config.yaml
init_std_o: 0.0
warmup_steps: 232
steps: 8065
MLP neurons of a small language model. Each row is named by its layer, matrix (up: input weights; down: output weights) and neuron, and shows model dimensions 640-735. Each number is 500 + 50 x the weight over its row's rms, rounded and kept within 0 to 999. Numbers have three digits each.
After each neuron's rows, "fires on" lists the tokens most often at its 100 highest values on Wikipedia text that the model never trained on.

L4.up3013:524517470520603492488522551525537377501468537507472420411447581530466476566480358478524483499580483538505537528528401551556493582547535551638466402479447559481478414442423566513455482522555516486539530486532508462437506567514509434576528553517461397478543480428497510540516503520487552503
L4.down3013:470562553469490509428546506485484630512567462480476421615501490451497514413405488521456481510496603337434442508590444564443451489486500353541463524467498481485566539447479504496503597481531527402444490500471472474505489423478571498451471571539556634429546583495327581398523490526573483562
fires on: " (", ".", "\n", " can", " ", " may"

L4.up838:484466408496528439483504501518448513485477559571504453531505504528479422474506509478399487498472553448600437444487560518455498495484461490529476454469521538465468491473600430497511501558455584500528460411438494496423507440527537467554481526611558515447499476508510531476424483532501433491
L4.down838:505565577420506510438468475481538467473468524438524557562459510452496455487591549536460391506499481531465489531419512461451540493489530556520535360472456402490576479506518553446469517395558463448486576526393456508454472495540516509517456568593495495476461531448495533455449495513519498469
fires on: " but", " However", " though", " Man", "Man", " however"

L4.up2667:555528579489508511573541497465486527499446457556564552492516433436568427552433505516485580529487537506442483496601409482612466454499500532513516564460502566525394482581504521574478499470477485529529485515499475464472536559452570519547467547600475513480603455482491519494476483632594494467
L4.down2667:513449510517466497999507527540503506480521582517452491514442529489490504544560465464472534473549488574531457543574495551491469524450534515501487431530436436562504533506482506485493515439524516472485498435528445503511477441477527434546482501422525506476501575462501516518502505480462487524
fires on: " was", " his", " is", " their", "s", " has"

L4.up649:567517529407531544514416542482492542572481452521505508571427529426486502530484498548536507477530467516535437454555481538528464437481590518579526535483488548496427474569521471561424453434528453635638464437479488560497553458549500475487427576507519429439564571523480421499502498562479406413
L4.down649:468487513434472489758462505465626536533526512459545554515454496470481528433457494497533516557486504448485523548613468516451485561568527386567478505423490517458508434479474521456496460439310567486538386496486451456520519548365533469526544576532405499449501546446469508544519555493482522455
fires on: " and", " while", " of", " for", " to", " |"

L4.up2645:466502452520537521501447439513507360493457471502463480491537472447443388511525513484509488606487531384488572528475553458431380504526557576547486469462512607523494508555421621531498426488477512473536491474516506507460578573496554533563544506537453463440658559500538470517493554467421559568
L4.down2645:500523485497511436439494585448456592539622534459580620473475498522536585437458513533437510394519497517459458417530480503630520402493491502453561488565538461481438424492462464530476572479568462554546559513474493406457485454504471544514493448477466505504364406488427566560503517502525467497
fires on: "===", " ===", "=="

L4.up2760:464520573486476460499426483555586388461533539551474627438493577482479490533448487465477484558500516418555452392514510551520481497486551456583507471548426477497467466526503507514465502482549473514474482550576471494428537573489518548543585608463517484380553506399519516521519598513586409458
L4.down2760:527514531526439523543583503504446495475492500517456469553558487506486510531483455532554465445420542534471526590468553502493602560528472517459534528437475520400490457441494476445506527595514503502537485592501512519493460434532536555450416411583475508415470508550409533456531477517497593543
fires on: "===", "==", " (", " 2"

L4.up2739:543491504507461587470479475472503443407576435549532539416487397466485497356484531572500524537573498373450496502540438450574460436488474508572532575591410539576445527563470462561506442564538552500577548396534546441513479536557435520507456475514525462514462454448486467598540518497469467443
L4.down2739:446432531560532417738531513560493513518380485562436500492539483468455487521548509576515508510598506409493487505471432595521496509567623484517505436473501503513450476515505478464429551557496472528475630531519450527517464431545539516482521544540507405519511497520451504561484382431562592524
fires on: " ===", ",", " ==", " =", " +", " ===="

L4.up1496:458527567485567467503511572498454556455501444527428514488544369476474507482526494542566588499514552454524540496518440452525468513538539492531529546436459443543534544517438415491504470491555498478521506528448564518458480387649572440578441526467469508525536478457506490438504583559519591513
L4.down1496:434565478432519587591449430401499416602467500519525511482436553508566518464507489536459547524498503469467377480453571537522558474541536543553478515456469576494410421509527507459488502471456532476569469595417446571540444506453475500376533429509510530571510488518494502514482569524529498446
fires on: ",", " and", " B", " upper", " at", "."

L4.up2101:579528481516505570473523452531504524548506471599493504452480371566597485561500585424449463502544469488500519453577424483489590510541442604472499500522437518538437475507493477472553464470472441541528466444494452574376452444527532464476549475519560460548445442432484495415535504545587462520
L4.down2101:489470579513509536482478526549419521438491453448357483528501584527413476503447449501541431493506556477483545494575562533430557471366464557582514438570390476420486522519516526474426516521493461440504628442497440436489573547493456554489545500517497540441553511511544461561412507538430466505
fires on: " ", "District"

L4.up2297:547392468384604518464427553570504448507459498598508593475496509416520497501510467455429429488524475511561555393506522462536493406425422561515500398475459489501489500501537554490500497506486476507439520430498569510428535532573529357562463547496461372396537537487498427525484565473552452523
L4.down2297:530498429418532493675506590613521534476447461473526479439525502499460538581537538473427490492485569531522519554530471483577422539504579509502505385518545443528618509466486578576533482352477427527459508495479470518498512529508453499523379485447448493518464508450331481563569537396564474516
fires on: " that", ",", " However", ":", " because"

L4.up2847:545490502541505456502468465433492466523504543499432450438442416450492547421536518496485524520630418493532531523562447549510603494483560513465518470563411495534505574539536523475450505523497414482546518512417543534470487544543480520533558464559541428437481596478474469461559535489513491510
L4.down2847:575436482529481529590498501469457542525529516496461548518573558509565490468511558486549503504531580475502478407579478465494402513502535453422522466437456489514482492514485480512487558501586461450562537532544572537559497521499425561486551534399499505504558470490372566522428489585493431447
fires on: " as", " and", "'", " part", " or"

L4.up2638:580483565541554483465549485435475476548521533479605419385575498558503409478445479455555527468535508510442517475486543472475554399480598550519526477447481539525595503489520431550598545443467531440620554444570499531495560525496448481493552551463512498387539386465481533542520582459523565577
L4.down2638:538572467454501556267543480473465490521529538470581463499540545504510433480517511479471488527500479513484504507619503463475467463516569432520473525547482485514487539505525527512499568464453495485520536479532478487588486500546465437500501483462489536490543491561204520522459495507513505540
fires on: " \"", " “", " '", "\n", " ("

L4.up1978:384423425429593578458522532402415450381503533590520586498557520535554418479441472437598573562494545529475486406479407466496545462543577386484499500556554579477590512448584516556484493468581497534494562598431492489448517536526503468553511534411437426469498486540529578485566479565436529462
L4.down1978:599487520454528566475556590578440591489508392409442528454394598490471556443603567467475441500505577595540508490564560558515474431343460607507544491542448425478400447528561505448435574510438521429533428482449456505478417507475386595523472582549492565420481511508480358546481502492512472503
fires on: " ", " May"

L4.up77:446533528390492474545436476453578456493449485457481583513459516507525512450407483527444470489477609548517571511532486512613549434516501553527478496493592512519529551467572407532437502514548515558569509503399567512475517439416462547475482541544439402443519551515487499499462510582531529511
L4.down77:477520524479558533949523481546382520468498501612557482463449495553471452518533542504472489524500416503569502549465426513519355585514481470530481511483421514483517395531469567505484522485524488465532441467490437483389474595458510446507480450581487528506501486528470508517499521488483501477
fires on: " to", " and", " of", " the", " for"

L4.up800:501485478470493598522447504515504481486441457417500532417555502481529408486495506530453524580478580454435519514548441558590550544544511528540516555435427575525511593562601467485488553465468508554454488387528454468454557519506629542544500567620537480516579421445505462516479451447573494534
L4.down800:439502508518498581857539449569430549540461565492376514530397517492561474562515396499581548476522493465487489449556509454527432546514479477475490499534483519464487472441473511550514534512474539517453478498465478502460516447473527482471528432478553511510442483566483525438532489466473443523
fires on: "The", " The", "s", " any", " same", " no"

L4.up815:476500525523479633489446520418552531486570418461441505407527572602413468496480406484550480464482516559514515563537586440473553516484529512475543517484513582493544536482494482624525540492527516446578571526567622395494499551432537401511578545474530470511466493538593586509577518578453549583
L4.down815:576621460507463461437593470475439525588431455521426536469597439449502443540500524512530491460530523470509535486553473434448521502505513528514549555489446447541513491434481455384487499469530543599485487531502511483612581446559472516562510426590508500485564497345297508459502536479479512489
fires on: " [", " \"", "[", "{", "\n", "{\\"

L4.up2625:540512459463471558525433541546565470477485450524467586540503401497440474488551532541502510605556533472498483528557573484563533371526508535500581512449575650516473553595465537486510484457484432496491467473489526440478449535513477490570507521536500478575519522460457431435546536430439413457
L4.down2625:431509526475515433568512485487458515557507464451363463512514520489537511514433426601530517483455551508545524485561475456527503531503563487532478476504413422487433453425449417499476493520546513583527520449601441495461553446435484569489447499456460512464524480635456551520529411498495525511
fires on: "===", " =", " ===", "==", ")", "\n"

L4.up1935:539549562465554597586477431535489478491530520424449594512544398515448449555461451488629595459485514489449563509462354470516451478478558490524506526531457574575489581521483468458478419551483467596522511495463508466524466450482538492542542605514463401455456450548504521503478450487515498471
L4.down1935:520483458560490409999523522552519502500451560583382557463490494507563538486505491544434478548575455497486403489436483536479522533553562467541458466530426558514501439432504511588431535466441522522489503467463447487473535513511497437415522410527477505496528515516521464509476552489536503459
fires on: " to", " of", " from"

L4.up2977:582538443503533470530465474471464513452488455519489536441507397548394410462615404483488511503445483373489497438514499607479448525516462537510458457462442502477481500505547499476493482512521431528497554372526530447484506583478456566531567523443496521407538446534542512520502608481425469506
L4.down2977:524463475428470564731428469437549512543478461443487486532480456459489403476492461498501564509419513533488448464615390443496536407506529445575478482516512523506476464439459586450537516503486415467538536526488366489548539545517446524418415516493458515479606504469461472506490461555498502514
fires on: " its", "s"

L4.up1035:556471519523573479526470484510440462539508444566485528431428434420477529520506399500451531525581500444540517544473504544550435495487541482571510524549415478484473474521535473619471441488534447494537527513448466546507565530504467521486480541538460450430585480503529493458485474531490378526
L4.down1035:483557494483463509832524494541607475483495560451511540527491521530438481578454525449537527527437554556449510542474354538487530525473518573564500484510609520452505584482478523506527510515433488488426486488506551467599507482500481480519503538499505548547612486462481537476475480547522500531
fires on: " by", " |", " and", " for", " of"

L4.up2405:445400542547549551504453480437377432504508441581463487517506447453457493416583513430533521504535480557536593442498547508545518556472489488488485626459629515490514478497631516496539501548547493536469551471422519460497468497427582440536471510471537477554443419502497473466520586496541436585
L4.down2405:522550438463570498492446478554467493508441558397525401554481509442434516554503543502451605532554623471491443553522497483521444471492576541548554395515472541450469520520541554497600524459438493473517395556473497535561477491512487518499530521554504504507445598586518473483555544614567531461
fires on: "-", " or", ",", " and", ":", "/"

L4.up1294:492464517557539590479491522467482470484566479438556512495419504500529503449446461510470568585459540507659543476471434540493491463528451483556538464485501495525537546540415479518565496484535519472556554446518545456429528556502497564523496527385543488449568431514529528497505552504509481504
L4.down1294:465537546550461565407495567507514534516465540507483430457619479526484518558538501525470563474504408549519565484514564524463495474466578387465578540484521521502479515371492531387519464450432590506590489560495520476482396564460441467547557532492406402525541376546378495505450518510495539548
fires on: " (", " '", "/", ",", "'", " a"

L4.up2674:555513506487528602527483435622442505490518462545496531543394478518550453466515498530576499551470514514495467410472461512543546447461508501499610459535472576459578505523449516417417512530471587497442465438494451454434542520525467472429464417574535525460482509540570518544523483456603439583
L4.down2674:446523478473532561757527541501468451441569587522447554457444472455470405408395526541467490462528400547577514511439548484489391505544484531511448508528530523537453498449486483578500481450492463517552576524561475525431524542508447503540512541538509376493542431421434415518487492510534479448
fires on: " in", " de", " The", "The", " of", " del"

L4.up2885:537421454510556553490427439535555521506485478494513554545455493482501420410448472623558542507487657520473574401487477552597549494491535424430500515477473499482544572492498539499483400516511487526527464481483559503435569475562546445474382491573592429460535455503522518508492511563478472441
L4.down2885:501491410550500554587588484526482425407454435508554494510511463468523467511526446543511419460535514457406527535462374536502519531546511540494528503542554575533480444554468524521467539487517574425569543510484503463472482472514471563513586481504539439471472448472391482518556545525477489475
fires on: " a", " A", " The", " de"

L4.up1710:535460441448491525420452400481518551487490427510389403521521450455532527460476517469500529508543522534596470488606490615484553391462514561467522496453477483573467559544542476491564478508456451491545486517500576418455443486454571501503592562487551465446576610442474609504599450491552575472
L4.down1710:503520456487561452602536513558456546435514590471445505421401477514542406608455486434493456489496476468519514449438466466458527601462500489510491465454489346461475486483573482483445519391547593513525583547510452510462507405500552529538500564519567572556422537545527547509515564482488510519
fires on: " as", " and", " part", " where"

L4.up2962:584521483451497531504598511487427456495425447479472515500461515536486491450527484636466501549501530491507549505485425467572522478539527531465581594514489479504475526549552398462529398531537463542438497502458565507486536489447454463530477513400547532440504495499577521416566513463563461538
L4.down2962:439420546555482440598473502557529531486490421542501431462502560471560478489382479452522415574535498466432523527445448588469525542465526445466491469555521555577473533596486460466462565467512504554490569429456499446520449580552439457507497503555470389514454523558473499496421564488536449509
fires on: " a", " A", "a"

L4.up977:520522636385533579500475425535553436456512454466544539534544538503448459456533567495488511470640502393597559485559428566430524499559515520458581582473459514540603512519492513480523447575519508600645495440511501625459531499430481523643457548551526501470492489448509446483437531509454388461
L4.down977:530521468412569516925398603494483493465562511478505489499403440453505553497424503493346546449583493510591480579468522481567387482477498515555519495540571509460454352482558450500510523489478420489450501464524542465485465541454511505434473513642456398471542537585534521485454531388478493523
fires on: " of", " as", " and"